python train.py --n_layer=9 --n_kv_head=5 --head_dim=32 --vocab_size=717 --norm_eps=1e-05 --attn_scale=0.177 --parallel_block=false --init_std_down=0.0 --lr=0.00113 --decay_fraction=1.0 --decay_shape="pow" --batch_tokens=[8192, 16384, 24576] --doc_mask=true --train_tokens=152000000 --dataset="wikipedia_en"
MLP neurons of a small language model. Each row is named by its layer, matrix (down: output weights) and neuron, and shows model dimensions 0-159. Each number is 500 + 50 x the weight over its row's rms, rounded and kept within 0 to 999. Numbers have three digits each. A neuron's up and down rows have the sign that makes its largest values positive.
After each neuron's rows, "fires before" lists the tokens most often just after its 100 highest values on Wikipedia text that the model never trained on. A number after a token or word is its count.

L5.down13:606542547466513515406502375519500441490456412528430463559447526405489439445468595580487435522484505543511450495470529535503468496655498571505458608489552469587465480454519534530556543495498529507559451472589618485607442598486572474486525541439512491506490490465540508494528483518493454455428458556469437561488514541452409478429544459500431561465578494629482507507465533515540541494463506507547400518514451494496443493433598457407519511488465499549522608547482508514492469480503481
fires before: "a" 17, "ass" 15, "ub" 13, "os" 8, "if" 7

L5.down570:496518494473480545547520505559440420490510446543468570448460472489519607429468499447515487462469556552497501384513578418466463481504541394486520517522369525586488533512449557455584552515404479455414539428576445441553462467495501514585517516603538566481481470586580593453510508524523434446527456465525505595509484447441503596493471493416509568539480485516513512493497451619501552461403515521531456572555476504507493450462416453497487545456523496483517505483590478501473640567450543
fires before: "r" 19, "e" 18, "0" 17, " " 12, "u" 5, "1" 4

L2.down203:506424535458539450462495454540465456494456472446444482452489582512507449506504444491530483531533447591535481439487466509530431382443495507444583549477572535552430454484388527439518476506494504477613552470486525450483374485508579543423468531502479446532486578519472495486508469458557449392522498443471548400454584555484475515531458618434467543519444465532513580498521556470526527417442459477390514514373428457484487450477450514564576454513542501533471495365469491481463570493512401
fires before: "is" 30, "al" 15, "in" 6, "i" 6, "en" 5, "est" 4

L5.down586:461527514500501515452520580473537481546572459493413424446504499557511485545484530444471419621475473575515451478408482368392548448520512538434520500320459479467536516409504494499536414482440459460393444523555475506503586556552448545470483577548485568444586511578475481463507540444502491476508487444489489503571498478475483498486567548547556551452482532534525463494596570543479443480506560526543461546543529536482483561373487506502440442587454593499482545487492461481413495537475424
fires before: "ec" 28, "el" 9, "u" 7, "o" 6, "orn" 5

L2.down346:486461516599467512524504523517457547458439440458495438506515507503513484499389504479541565533544465509476497480527551469584600512563465475592538416497498526520489525441535558508461511581507459491498542552409446542509580603415446580488441574527460437528337475500508516463475413448521575590511361583562439571526498492505510463597501429493492412494530555463563539485379482480504485539508473510448507599515393585476441514462456515471506511510455421480489547490521510559569479523543468
fires before: "m" 29, "b" 11, "es" 10, "p" 7

L2.down602:473534481559485487547498558401509482502507426476471572574519440560526481495424439419578601476569537493446398522496528453517470511544491503433549529443401536492506509567430591560446452439481517521461531453545530430639515435522532484515480512507518482359493484545379482453574509512545501560590575602434486539537462456508459484485490469539417557517526437455455578508488485465496472536447532512471533505484509457530520568422537478539462413515548524530451481570453507395433378449535492
fires before: " " 71, "ack" 7, "em" 5, "end" 4

L5.down409:524550537601521487542495465509452528509539430449437498456582533516507533385504418464538502484521530521445524550492630538484557590612534462456568595529567588490530505470396463521417510532513526483478582394589472589483528550479491525529516511512521438507448481483570526514508489481530427483507497504526459529555441494532467489433421467510496554497466564473475513573498380432454565541505555513567514486511573565489457527552564594452455552439432415557541605451546418491465489415527556
fires before: " " 40, " to" 13

L5.down173:534436620462563479425408491515551511561409498538471477397570535566497519440563470579514578519507480531545552500510529634545459492527434512439498581539538467451467420510465518493526496454514394487545570397511482465532556476484462502421473482529553604484464483504531449505601544474637444528561552555439552488480389421512510482491462522482481458570562462540575462467493479449498497394499587445493462535508478464574536503543471473570452513506421585523503473511530499578486438564502501
fires before: "ile" 20, "r" 10, "is" 9, "an" 7, "os" 5

L5.down550:612417558519482424417435396475573486485502532502443450535518524554548490506537537397514405515468522461501537459437467494523574486530552499580523484499491377424451623503552423571511475507491529559507521448502606525484541514453420441513500509434571590478471477511558508501512525458531549461500533486431519410573548487538500572499467340471477531506505526424508557534531493415516544421559416457477461548513513477569529511456570456487427513564489528499368462510452430472440502487483474
fires before: "ion" 15, "st" 14, "s" 12, "c" 10, "f" 7, "r" 4

L5.down53:534527548510564530501565510442626513474587560507462499525539574579473508409523590438519376475544551405502449489440525438455508466457458509510495571468549505466515536467560498630455535488568459474516520533568513426515510489604394463541497453498500403466543465524466546393536451558476542472502495457473396482491434464443473535515551486502437444587550510481476441412529484449470522530472495543421578544479450546523599405441460532456551498448527507514521457514418478416523399488485453
fires before: "|---|---" 36, "p" 12, "port" 4, "m" 4

L2.down452:508505506519480599540493385547441545526451407534458479527538584460426469449466509569515560541484564515537540421550461509523536455529507446504539447447515438448492565538384420530496518451488420527415431411489470468483486383554438547538606513472390450460422585471484547489441524555473513504501552531492438527485504460569449519475464566523487516463483558501501559431514593410444532483443553404598565520487493440519484553470492457411492460467431419429510500411514437540528524474551507
fires before: " Y" 22, " of" 11, " K" 7, "p" 6, "per" 6, "m" 6

L2.down83:555528495505537424431497473509546473483427488407488450522540491485557521479481520468390493555485545625464543481532519478497492498463455564496513531482489447518502547461489516494654425569480526511526525538473440413443602436476504430510525513492512541545534635468504492490499471528517544479545491580449478359577485528402432481467547427410499505533527479449558470523454497565429564526529549401494455506390560409471458537511518435482474518383462394498535438512516471455509431555403470
fires before: "s" 13, "c" 12, "in" 11, "ic" 9, "pl" 5, "ican" 4

L5.down152:585388597595508541500568472526569551520611511521471513526501548480521569464525506526486487562451575520487485510467541512523473454540478443338452531406508556497527441377468526519570525432534524545493466578480471428525466518554530536556510572418541554537533506572484530480557606513520493507531472556458466475488535532454465531486426520469495540499528507559402513608577531495568554431439558627475587479554473470495459517433584482549615522448480502486539455465457536505475474528531570
fires before: "is" 19, "en" 17, "ment" 6, "h" 4, " be" 4

L2.down155:528452441539512504534509639523523455532511466509437535413551486475466484500548472467419517454467451459500514524489430622522512531446503485572455500541454485491490354550571566573486504477500479579478384503560508354534350533509431480474455502500411499513546541484577431493479389484501462422477524549500400385511563529553508455563505488458474470496498523454514495570512513422506470447499487532603483558467457576484445456479459501555457536491500506561458554483551546509411446491556566
fires before: "|" 20, "=" 16, "N" 15, "W" 9, "==" 4, "cl" 4

L2.down508:504610508471519490470505528506480410480483409430526519458518518559441457444431482480540514532463490520601497485458502502531422469543484539509546541514499574460529637427534527604578497491463516517472519494448519536493383491509485525613546511507572512448446434435489431504480438478504541460395486544527403616443480462505498496560507552399481482479529488478537586431564481394462432486601606485518478489475525434594511508387501485539495412554496521518470517442495574621460525512533509
fires before: " " 33, " S" 6, "an" 5, " A" 5, ":" 4

L2.down396:475512489446528552562402498560556505518475426509597476478459529481457438498389530529523435544431539480532504530502448450487466554518614461509587549457513561513467558470486525509546460546593498662445490539445563546512444411533513375453538539487520500536400563559527492410411475464489493485500473582485471523555437430506525452527467572488408589442498548418569480551624575440526493568478547517518515514514574546377473454490541459490468509517552515469505483546517525484490468447540483
fires before: "ew" 25, "um" 9, "e" 7, "ame" 7, "o" 6, "ow" 6

L2.down536:573455501521489610593439516523535550519529503472491556504494446511504599579431489468348508391451414521465486527533531515547540471501563480482410421610457519472543461521495516519544395507508461517430505533551481527525515514571542562518447448502544452534485559430464536542530560477492516550414563604478445450553502417557456471549413487526495469457494450496524505535468517564545572519487503527480548517382456532376467595494436486501533516502636463472566536534515477561531495477396476
fires before: "ing" 36, "ed" 25, "e" 23, "es" 6

L2.down260:460452482525473452532497515489555526463500496503526535481536479406581483463496466479564514497496383446523522552541500609518531478463463485514443473449449587557525473555550471628491541540454443504546490602472492524416494422473498470499510522457490526569580582492494564525549574509576543586540540513517603453588490516507517395496605531456416495519421486579466453540479522495493490473585454505478379456560470581523542523567520548505576564465539601518512511506574563446410386518539420
fires before: "\n\n" 35, "ing" 12, "S" 5

L5.down364:478448466553501500559438582437454438536593503478532443530474502411523429539563500600507460489425498520534447537522479568489528479482467469476507500461600519495537495561512501598448460437496481428518573507479502480548603537509537507637451432546498537512458581416486555459483507515491497477435464507537530455560492533419489510511465471527464498447434535563517454594398537476544651413514469579506484465538503607480419542519568542388626511527444460468559465464545537530472582495450479
fires before: "0" 16, "4" 14, "1" 12, "5" 11, "2" 9, "3" 8

L2.down50:551537405454503503523547459509513444559493462490567519495469508514498499478429594546496396455447520441544539525523404492500483418453571384515412495566425542417444547494516482494511513481558513587549441585556593467495496454508490608572502527453438583483462510421484531484568507603498438562555538564469533420504460483610443475581548593468394474507484555456474435471479465413535524501442521478488518510419448526551445556549514464553497512458516517478416516465639520471509540508473486
fires before: "\n\n" 22, " (" 16, " " 12, " W" 6, "4" 5, "3" 5

L5.down9:495477515575509504516524513535478445457446507542529457479479633465435414482496524467526462522466445451584621575433515535522467460539510530541566496455470428427510511497515487429533414605451447493434596516556531551479493598484574540506557500423518553488537509542448601447495454553545480479439460527470561435405465470506564514535446431572464466536442449502524569417572385528502468494568466500404539495569460525449462433533555501518471577554606526482460543499521489554460430428472576
fires before: "orn" 16, "t" 14, "le" 10, "et" 7, "en" 6, "al" 5

L5.down368:468442562529515488421466478546484554440560475488515472530522486516509484472477455499564551537526473441518576530483603468542472449472578465483443489379491511462497483400415444524566507451532485480528404529494476457433526620536427526522450567432479474561491519510514486529540433486481507549454398467455486494499445509485448468548574391563511461451510497500454551402551524451602476385560501519532403546503516499555357542555504539590533588479460604550515451603467474534536498493529594
fires before: "al" 24, "–" 11, "ates" 10, ")" 7, "," 6, " |" 5

L5.down412:424457488464511520516421433416529447591354482423495483508506406522499461500418527595487475565465526502456493521514509543557569554613607434519465542451508439430467476397510492547492511542540512504405501465490508564444509537511468532519498505424514493502477364624536448589452543414489368418592506534468523518520567523492515594472526424532512511509450465537510419478526521483467440416490523503534494580470597548522527515523478451497496477499547532525450414445518544506521545545543512
fires before: "n" 55, "re" 27

L5.down23:567505532434470480479583480427529404505526459444592462472452522548486531333507455585562479496369447526489447554468522488551501555561584545521381585501535527409568522489409518408476597472539480478524494580535457532480489545509480586461558504495494489520540470437497493500482476475480460587564553462464487576470495544398496463486528455484386460439449527478536552495499493441483452520482543525423383518425479517493503505602545517513525550402514573439524476534477580523515452490491509
fires before: " " 55, "il" 15, "ter" 10, "ial" 4, "ed" 4, "ult" 4

L5.down567:599578450526447373490494499485449491413467514519538503482543470487447518512456484590503533413523499493488502467480482535556522416493462515496482518477454470521584490449462593428478498441511441461407465404486461490536458398502575489503485616429424594424478531461496579526468493433484456628502473450530466535609467497537436480561486489487427502538458516494469492485522518493590511520516451473398382513449589506523391514523436521554536550622589444500541477481589518472503470497484439
fires before: "a" 11, "ame" 11, "es" 9, "ess" 8, "il" 7, "ing" 6

L5.down58:472493578462453454463529517506501445410504516466546503576510457538443417512469422571561475481500482530496622473437508562597483488516535501493455483526526546537578545489468528476453557492451431548479559484501548536438484476482563458516485572467473547547433458405556469588399426405463507454495411490603451483511411363454534492485470448507495525557533509539428560478630494518424449482540413501429464512470484530548434465623572452500529451511467490577495483547522487549552601514542446
fires before: "il" 28, "t" 10, ":" 9, "ry" 8

L2.down438:501507534439533310498499467458560548513511538520473482391498424498464464415617537527587452479554488521488473528467555502503466521545474452508497467459565492495514508439581580594504511523629576489500527562538472500491518451538513528588493416583565618543516498466576545452543515477521498478481553423542551455514551499485514467516501596518488632486454459409449475509459457562575510459448481516505423506572470490476510600492497556484520491437583518479457490571528512627418512529499537
fires before: "3" 24, "2" 21, "0" 16, "1" 16, "." 9, " |" 5

L2.down354:345455500501502467565488499550436483511521426539432503506398493510512482595519552471537497514477491534493565523566490612547416558497551514498457495509473512509486490429489541481518516358522477624424457444549418455435505550542542616529508572446488471525488514497486514493543442449419456502566491529457418619436534583501508462473471590494563572529485479546510563545478539559389486497484548402471557484470431483385452502530534482428479505479526552462488504550500617453533479449497452
fires before: "ou" 28, "ad" 9, "ant" 9, "ound" 9, "and" 7, "ass" 5

L2.down133:495533436538462427479497500467529496557483345492409526457526536586387510538555487483409519471513465501531492502590464529485488396527524479554462499550409512445512547578531442545551464455493419535524486450425582492482523421477461511494514489495504506495571487592444537408512529514366452427444508544558498482457501443468498444494436479495570520447513544514508485508531477435500548410369516526464516494482499570485554467495567527445496527551547587449481447462451372591622428479472551
fires before: "ic" 29, "ican" 22, "is" 11, "ing" 8, "ish" 7, "er" 6

L2.down298:479464472471635504458508464475500585515550532497468535500447559535475431508499599459473593467480553421473532516575469424502443444498585539514466538542511530518500464502530546528562576486425525537511526484457448458423545591550453501454471567536510554525456558388501529568522453423483471454466456525504506526407510531499494478471476625486489478459549500571404528502545626492518466587472528477545536563451420401441366416512454467427596465454546548506420532455529531468446509419474498
fires before: "ou" 28, "ad" 10, "ant" 9, "ound" 9, "and" 7, "ass" 5

L5.down24:502437437458520486604537500521511478435373438457529463410527544466524494538559508529576475522422581504466479578540516518512511450494470524460521414504539536485490436508418486403527365488415479476485438479477498561479468533445503529495530475567614413599394491533465515550485508545434574543478452540464492497483505498599500465391501526495501482484477540455509489499567471429531541440570444427477544472571503420546485567451570484450421494486524490550466563649430484401442462491495506
fires before: "en" 39, "g" 8, "f" 5, "," 4

L2.down130:477488538477482445522461524571551490527469489479557526532507462497597555500459510490394526441505595430487403554518489454525570486509430519573430459508583431504525481549457468500577511441466480591431583486494605506474395422493537649463542492523475456506451473521532518403485355540490537524500467605475512554539492467431512494535421553600431490535513459541518429455579399481521559526463475504542433539473463460472557537520447543491434572468518442495517535488629530475520478553549520
fires before: "e" 16, "ed" 13, "uc" 9, "it" 6, "ab" 4, "z" 4

L2.down517:570406415483483465546440491480530390504544589508526547566436488491578484561537491528471537493556573536449572571497505496447485487488463567496545524514478477576561547574555495580547454572472497564459515466515437449561507453581542520567548486457516546359616565458483504480516512502558443456501520491373531477561377457510429468506431510524486537534581498499371530504496412503498529470499543526465547441506609490516531445495492435447504479517486586543484551518414480373511526511449520
fires before: " " 92

L2.down303:554386470545528449521477512456492562442444542389423539502585424484430556471497595477512563452486486479463497412483483422493429625549532506538480541429441491503546456458487499529517546505498461467467492508434570461501563424502391470395505466527512492540503545479498573424538497515501610507433507368489475606374502495540427479478448502541503463552496508476534533508411487491520572492466609450487518498458505518459452572494525444512440503493541503569459540448451433435448576399536458
fires before: "per" 14, "p" 12, "t" 12, " on" 8, "pl" 7

L2.down440:544494476466472599516477468448607530486425429465480492515532480609476502487498529507586478409487545530440449547468514556465540520542422495588456589482438510555429412569505483549526414480394552502505523552538413439481490550467466503505425476420462487537481504467432495537492522468585440532434397464531488512517435459599540479593485533509506460571524449479390442574537556516579498541465611582550455454498594440506476466499519484496464456588582493531494586523510485490407517552537539
fires before: "-" 90, " " 8

L2.down388:448467518425498496570549472452540524605503449462434489453538509556453620523523494464556458484386515437470476574563504456507498615540531526615427409515514509514478525514547515538500489438504519481480467489492410498480447517498485461579538484496477468516522526485578567569513569432585512531520481371460523432471526482534595485540391479506522511534385527490449526510545503513560502491430479458508502482568535552518538425526470551411444552537605488437510456405473467377479599562415531
fires before: "-" 19, "A" 10, "C" 8, "O" 7, "The" 5, "In" 5

L5.down454:520515552477556506517481495494501532511539473585448550532455498494473555555450536585517570503496524471394516481546568483594533467511446502402565502455418496614469503477545506495602514462451418411607577494435529544518477522589481537465512547542466549469464503481448475599513504388420465439576505558537494485565491489598469505551475512552531573608440570516526464455531510532547446443470531472401516583542528469480499410515403594485534459483524505433464459521433463502369454478525446
fires before: "ary" 19, "ation" 13, "k" 12, "z" 7, "ct" 6, "ed" 6

L5.down591:519407473460501429575500437481500538392595523530513486511548506462492446557578557482487439507454416503488478457577488564523473457514552508511638533496509453493509453530456503573443466454528403365503515552516482489597555496502475509452535549472568544516428552472477501425517467573492437477538580433549484565534562465461529517511382552541471489550474478455551447579414474503401505478528492535557596527503497511484547459450452468479545321463446523463602524514468536551566515530558510
fires before: "%" 33, " |" 21, " G" 7

L2.down109:532534383424611500563505396468407464516564519551533512536505490599470473434483555504535501508503523529516472391403461384527541450499544528486481503441444571492534482543624443443421464558534514573516498454429567490537529460555481424580509545539484592496428445530472446462454477537494571470530493501483524496478466556420535584470529573418452531553577474498558438514426498538604514460543589506460492558454493470491541528446458542543508494445561577471530442495580519445482454508446562
fires before: "ad" 27, "g" 13, "vel" 12, "f" 10, "av" 6, "ar" 6

L2.down219:494584441515435548528557557443565462447583477484526491485474450546458494434410451564508537531532423457603427411529471431482568510438530450390496482448484459502495542537500491623479460526498571436574571528457463493526448438611475523596445475450533527459406531434519546520457504556604451420517578547493604485465503428534434498553517483453519459567489434455447507531462534507424456540463430472500513482509488471470454369474480517480482543428436527452568458464494501512513576434452506
fires before: " Y" 26, "ory" 13, "s" 9, " K" 7, "er" 7, "|" 5

L2.down58:452545534512582526550461463601535415492525482487546540569471491567539532497490489482522485465508437463421569491497489608538534505474589517493545548494426474589557506562522511568479535454475476550618591499459453472497488537474500402524485640483521491444469413535509536476455482537540470444479524597542511527569524532480457493502464371392534500476533471444424556546516504456403501525506492544454614592428485523479452447520456540478397491595550508458542566520514564567478452529616463
fires before: " " 45, " the" 14, ":" 5, " his" 4

L2.down134:442464469608544408562416467502552498498513503532498486502484572530453470430503532508540508454547553517490399499555419375567614581473502548479424568496609539507376534504558471452465461519501467568480526450504579519516541550521599503624457537559542516509542493508559527556462490510545487524467494536542467629457499490546511562485488488518517493497492628585530479471395516463489535487552485508453478488490452452457432479455499505622553460504509545545542490471462503557501430543415378
fires before: " of" 30, "ic" 16, "y" 16, "s" 8, "n" 8, "a" 4

L2.down482:517477530473521536521571554523451546510637566416580537504487546452489579406520547554465477573484507522441525456416523485536486525521512558416505500514524426440526538446354521401476474398449434550559575534571491543427487541514463498468517542557501545495495531484410529544495480522461491484347480450494495499485483456488524541469484506519543497474564531484586502465528389533509438393539431490518505490565494481476515423481530525460556475513624436592494492368531442564560544524554500
fires before: "m" 20, "k" 12, "\\" 10, "f" 5, "E" 5

L5.down47:526488551532492562421518420409460579574464493421529576509433498541577482505440527478453457534561480555465561532453525560509473424475425527444477520425549453558499482492382399440485511535512489513488506500556371538411441512479418582575470528497497527479502499450532502462577454527462539462423536506525540533453555464425489468518523547525584573516528481613520542486399534501490460426530471498501512478639410599434528559560538528416530494411505556487489517419481480413514476513527487
fires before: "al" 19, "k" 15, "i" 11, "ated" 10, "e" 6, "t" 6

L2.down201:492462473428538484483514565480514494468535493486424449429461504406494464550466499487428449542428464446415563487527579515551513551559524422557451492439418478473428547474440461516529519442417532519424490511467531418456491418520602562555515488445513464429605542532424529535522467581468524530567506554500580485375462514402520467542451464395501537528508475483515437573619500508580510506534585525549516517599427464505428521464442438431511569503529450466486506486403553559477496565446461
fires before: "ame" 27, "ies" 18, "a" 11, "ial" 9, "ember" 6, "ome" 5

L5.down26:436508463618460519450434486537462464575487537538464494626456533604480433499458537518422599522568491489582585566534559460484499416453502546415457495481589464507434511474556517483537441485510464479542534444429412431437405442557611591534505463573444493554590473501587542504452536535504502482450496548442463477552504502483450531509506467474551440438508462567425508448467493532464416493485447497478538529464496438558569515499426556475528473473445481491473640520511505413430551545508507
fires before: "er" 23, "ric" 18, "\n\n" 9, "a" 6, "t" 5, "==\n\n" 4

L5.down269:507540492427448570472471588458512527530488587590475446472452444470528457491566486442532433509537538459473556481462360407530450467522562499542485503528494443550463503502543496566451514540494464404484436615451527522463612458538548456491489490523493589493504564364554466447511488387497405529406547440490493586576496447616467511566577421536510548477450451525534556454496486481535490544490477465488518494505513453410500436566480491541557521448516484443543547441530494438534459483370506
fires before: "er" 38, " R" 8, "ern" 4

L5.down237:616439540435549506512440387427477482484542444439513486491508549509425533521475542496527473489442367494555467523439568570425549520477548519564518551470540422504564467521450476479557488428427499549383464598512567503468512408526546558538495447508555480517474445538554602475471514444529559495491514496567520570557445413490462487454482532528472564436554560460482415556480447391490545441572483502618548495534505510465487513476491539451479485479465438462435545597520524543498422601438440
fires before: "en" 40, "f" 15, "g" 12, " b" 6, "ing" 6

L2.down470:546494645510475470493549533450476556528583513457477489496487488503471490499466549575480488486450547588535565450576384484562522492560595413489460519503500444508500418408438507489447559552610519530492553460450572477443495514447526488510459474446503582440473622450452445459572518590531475468578504501499538506576492509489451476608525483501459557400517405527504503483474460542448583439484512418523443571509488531467432520454478474443605490469481577470629455483487518445519428418500499
fires before: "c" 12, "y" 12, "t" 9, "g" 8, "al" 8, "l" 6

L5.down65:546543476593479476560499517472519467532474488516394447526589493456508508406462498620426520495582573457574578508445555442477513459515532538495515525483494531538504633555551482528555514424484519506523443567528527506498490418544554438483473478543462511486547482529489462457601481568460494472459467404535490514487553453510487437482485549593570424556442497551610410470464429488437571531437498541566445479542472421418528605515481390520624537436478549555573475450486474528451548472466521
fires before: "ican" 30, "e" 10, "ic" 6, "le" 6, "ter" 6, "t" 5

L2.down450:489597502451494465515563484465513429407484484506502527445556575578490514499444516461438492386537502470518449472494502561559515407479465591503470440511485462556429350568552497428548540505424491465431561540492592427488500522546504546520566503480493479575448433541462413423463533537426466544543465414419485514511437498510459459496515568504441480465441492500446465553472476464533566514535547499470544477493524485546489537526564380393543465365472448462540553581540528492441440584417529
fires before: " the" 26, "t" 18, "l" 14

L2.down198:541588553450468520544577558522506467497535457643418426569562470553473494453481483545487612459617427564422577390540527572497464501511466539504538505558466644527539523544492511568566494435497529454555447494406541508501479548476464500479443482541501451572469504437485507496569475456531529439510473539542558410441545493480540496425424537570459473485477456519468556487576503456452464519543568486571437468488485448448460594493445566419492514439565458536547521489420563526460519561535555
fires before: "ch" 25, "k" 9, "c" 6, "in" 6, "m" 6, "ion" 5

L2.down624:446527434491605481568426459484478419521525449492488498466444446475459440445472466473470538525578553528410435474530431489503495454523490485527584555516527467564454535553505556591497531573520628535544543484496464532626447465444458438584474484516394468511486556521524504489486567486424460477464486552522406500554473373492448549516438427501543505481527543491506492524463517465413620404472456512501600464454429502511451616454444428524435495549484514492449513589431480519512422431547498
fires before: " " 86, "or" 5

L2.down269:534553452494434504564550497474500465511568413570472552428568424546543507489393435562541464466460546501634475427439503454539454636451495557423583532463507481451460481508513541538481602470398543455477489510547510484500458428502515440485472518531505496472468439447463407517524520560447508515544438509483455549515519455544513479506501530526462431447509444446444450504490445442535415411505466488509520584520517471502558522510510405604542487553548529536571621558450580573507430502603421
fires before: "um" 16, "p" 11, "l" 6, "ed" 6, "ian" 6, "an" 5

L2.down205:477517519489471468513526514556410580594587514504559461492555578460552440570600511510545597462513496512514532521537504422482482530438491497471472515473399470538514554424502540506490441440421587519495525481412555553479472436435402565485591518535482524536416561517468486563463561469507523453540580552507522423402528506535469486498453429482383556473567546486487523525401461426491447505472429491485485498595450510498549567439467479527629429474472527537582599563393520476511549501501507
fires before: "p" 20, "ch" 16, "n" 14, "k" 6, "ion" 5, "in" 4

L5.down278:481607615571439475508501478433447510582544490490594518518498513524445436513485495530591450518505555469414531461544523539529538539553522526531384517497605558507458514539515460532460499531500495465435594539456547516563497556465503465486470476409533514443497480592454529506497499503408543528497550504479460543450427374544506500487504471455391527497478487423480561403459526473535497540446548430472556476437575602403530453474457596458480468474494589453463452612490495471514479486583627
fires before: "er" 21, "d" 17, "e" 10, " to" 7, "ment" 6, ":" 4

L2.down242:499546447591497485453534535524531495464550482587497433515490501604564425506494470595581518520509540511453460474417451517497636538518459499412482518580508483576496505502575554537546431499503411554557523532502466489469544521479399660444438525460464463508514462541589493384571485472446520468485520513520536468433504535447538541517448414517503408507527541468530531491448481476382535451548451499475528513494566496475554477487522584507548602502610501499532507488470371431496503578417450
fires before: "m" 61, "b" 9, "p" 9, "ment" 5

L5.down629:499536446483386476468458555522507495524476497492469458445432472505420567519558443549424519477430546504478523441539520468503472509492572580438493405509534517569462479502543493473483469535495372618446495537468424475487439574442412397558597425372479451544519505481525548453518438443425466475477514543514476516423471448460523536622450500501503488554447536437412527514577514556518515452481500525409601466460401446497530466600453455431505494536469411480518474517553442462490553428513481
fires before: "er" 25, "e" 19, "en" 9, "ing" 4

L2.down141:484557452540555457462506464585473474460475527511561497567460490428548490465493478540453422451465496470490448423454430388458535505544538453405502560611487453452477582491487503522471498385513503537479588496495421502495513573512510508507479490505524467484525502640490525425424474415416514538520547403523506614438482492407519501497493507508395560496550456450621444504472480560521534522460508537490571586563536530596453499450447480530472419413505440472489498473420620512559421486473467
fires before: " |" 16, "es" 14, "s" 10, "ent" 8, "y" 5, "a" 4

L2.down497:516530413542423511495533470501482550546502557457462406492518492489494503628523553368534525454547416464499473490478493493462444486387459484464519432502435477560545438506558554457498486519548537470604520528505569487528605404527489487572443454605530460541487540438463499597401502483583492515517433563539503504447447542531520436461505565457515441543412455568561553523501489562574429479494507546540483392545480548531569519458396392539523524583529481432499446462440543521471500544560475
fires before: "ch" 31, " to" 10, "in" 7, "k" 6, "c" 5

L2.down182:520530456550546519579581485413465495463515503414438517560529530471602415441513458477510506443556515442422472577468634454535486527466479485471462528493564493564420574510518566509506435540427470579505492405475515489515446551480422472494434540478527555519551539511502586530514474392468520484388483559482474409545476405550457410570507489472480518550572509445490505593469484520516516511559535552532480472559544528533404413468504505375509493448473522548580572532445423460424433443523511
fires before: " " 75

L2.down586:530508448576554512439497520472537523501598553468525414432420532619423487454562526459559499510470437466507499525548473469415493485566518391493450535522413449467447394497553573444549420567500483502511501525523501404583480445505598489544485468470578510458543421519491470454529481383428529475481426457450452568420513538506539433526380454471578471523514409383527495584479538425443441469521504489451411479467489547478454496550492512448456521478479548521496556538543567550524445481530533
fires before: "os" 11, "ip" 11, "any" 10, "le" 10, "et" 8, "it" 7

L5.down620:576496451362514658441513504534510533472550480549508479387515437485493486448531523521562593496516522499441487432440477477526496439515518438567488462438585415498474521537636546485438562567511447462595466433562514442452472432521464487495528465494543464464534525548459550533470548467505400524449517457425527559481481554455473619403483518399433512548573511499494419544563422494490523508548536498472520439570487380486586479530520526455460475486479417508441458506501510504487469430500448
fires before: "g" 16, "f" 15, "ing" 12, "up" 7, "as" 7

L5.down290:573558449427503402539493506474466416581468483476553507469501545508483483486399423473537596525547433500421496480512488362457471450574518457433533502505552511529447562578449471526542436405533572598510457493443578513531483517543495480501481435508551484404549525394439442450544492514572550457550601543536518480477400581582466485458476506515465508582495473490601477552491471486523470568517553553527483470510433448452496591562435480478448518557545478587509530569488454556472458506533604
fires before: " " 41, ":" 13, " by" 5, " to" 4

L2.down151:494455355448405437524497455412496609507529479486419375498434517445440413458546567552501432530516450502459553504529455472539455557528500547491552509515483482535526455482539476484515478532429506462490445482414518519538447456562538498509453461531536468518346507478573444495533464582456543482502521487559455523555587410511496610480436594421570493496526556543545512590480430491448540557495533582493568529453436497542513437499564441471460536524502543598448503564485498554437451450444454
fires before: "t" 20, "ub" 14, "ar" 10, " " 9, "a" 6, "os" 5

L2.down150:494485534536496415529550551500502547530492541388602507533552574537389512473526510515513458541516586548486519468531626565496536559499516508500455556557527584535555489420539458502504408416565567424519516478428564499514532524551388527501495497547522570458477545603526490556552542402604522533507549484472532521595602536499464522535446507596535454517464545508457515458514494435483456614472426549501542495527570546497530493531451490554482527386578481558552539448533548489422489471577570
fires before: "t" 15, "x" 14, "an" 10, "re" 8, "ers" 6, "id" 4

L2.down40:552411643462516487453504561586476521494426480453428510542529492564447534459460518420572501477505498511557520506590444475520575479528614550543470493469539461432587462541489558557538511520569548497518532513507453458489511587516495610570498488522507568509484501419543406505580481579444591557491440451478531445625534505525494577450491399569510493368430510487463553428526485498547523505497504473565560553477495514570505518507510592565565457444510611448546460483544510499491495435556497
fires before: "port" 25, "ce" 16, "t" 14, "re" 5, "p" 5, "er" 4

L2.down387:539568523446487524567527485471527512486528501403455412447526545378511479540474592546337466525499477509482468551563500464556431496531521518480474524404556453605473583507520508563378456496505557446480491430542581476542477534433530564494503473579465522492493481439614467471444516602526444438522404547488514407521532483500532420465512570446469498481486461467536480506531499515561535485453515547491480565421445475476490536487535515497487475468457605567458446494429466583376403427484509
fires before: "ican" 23, "ity" 11, "ic" 10, "u" 8, "an" 7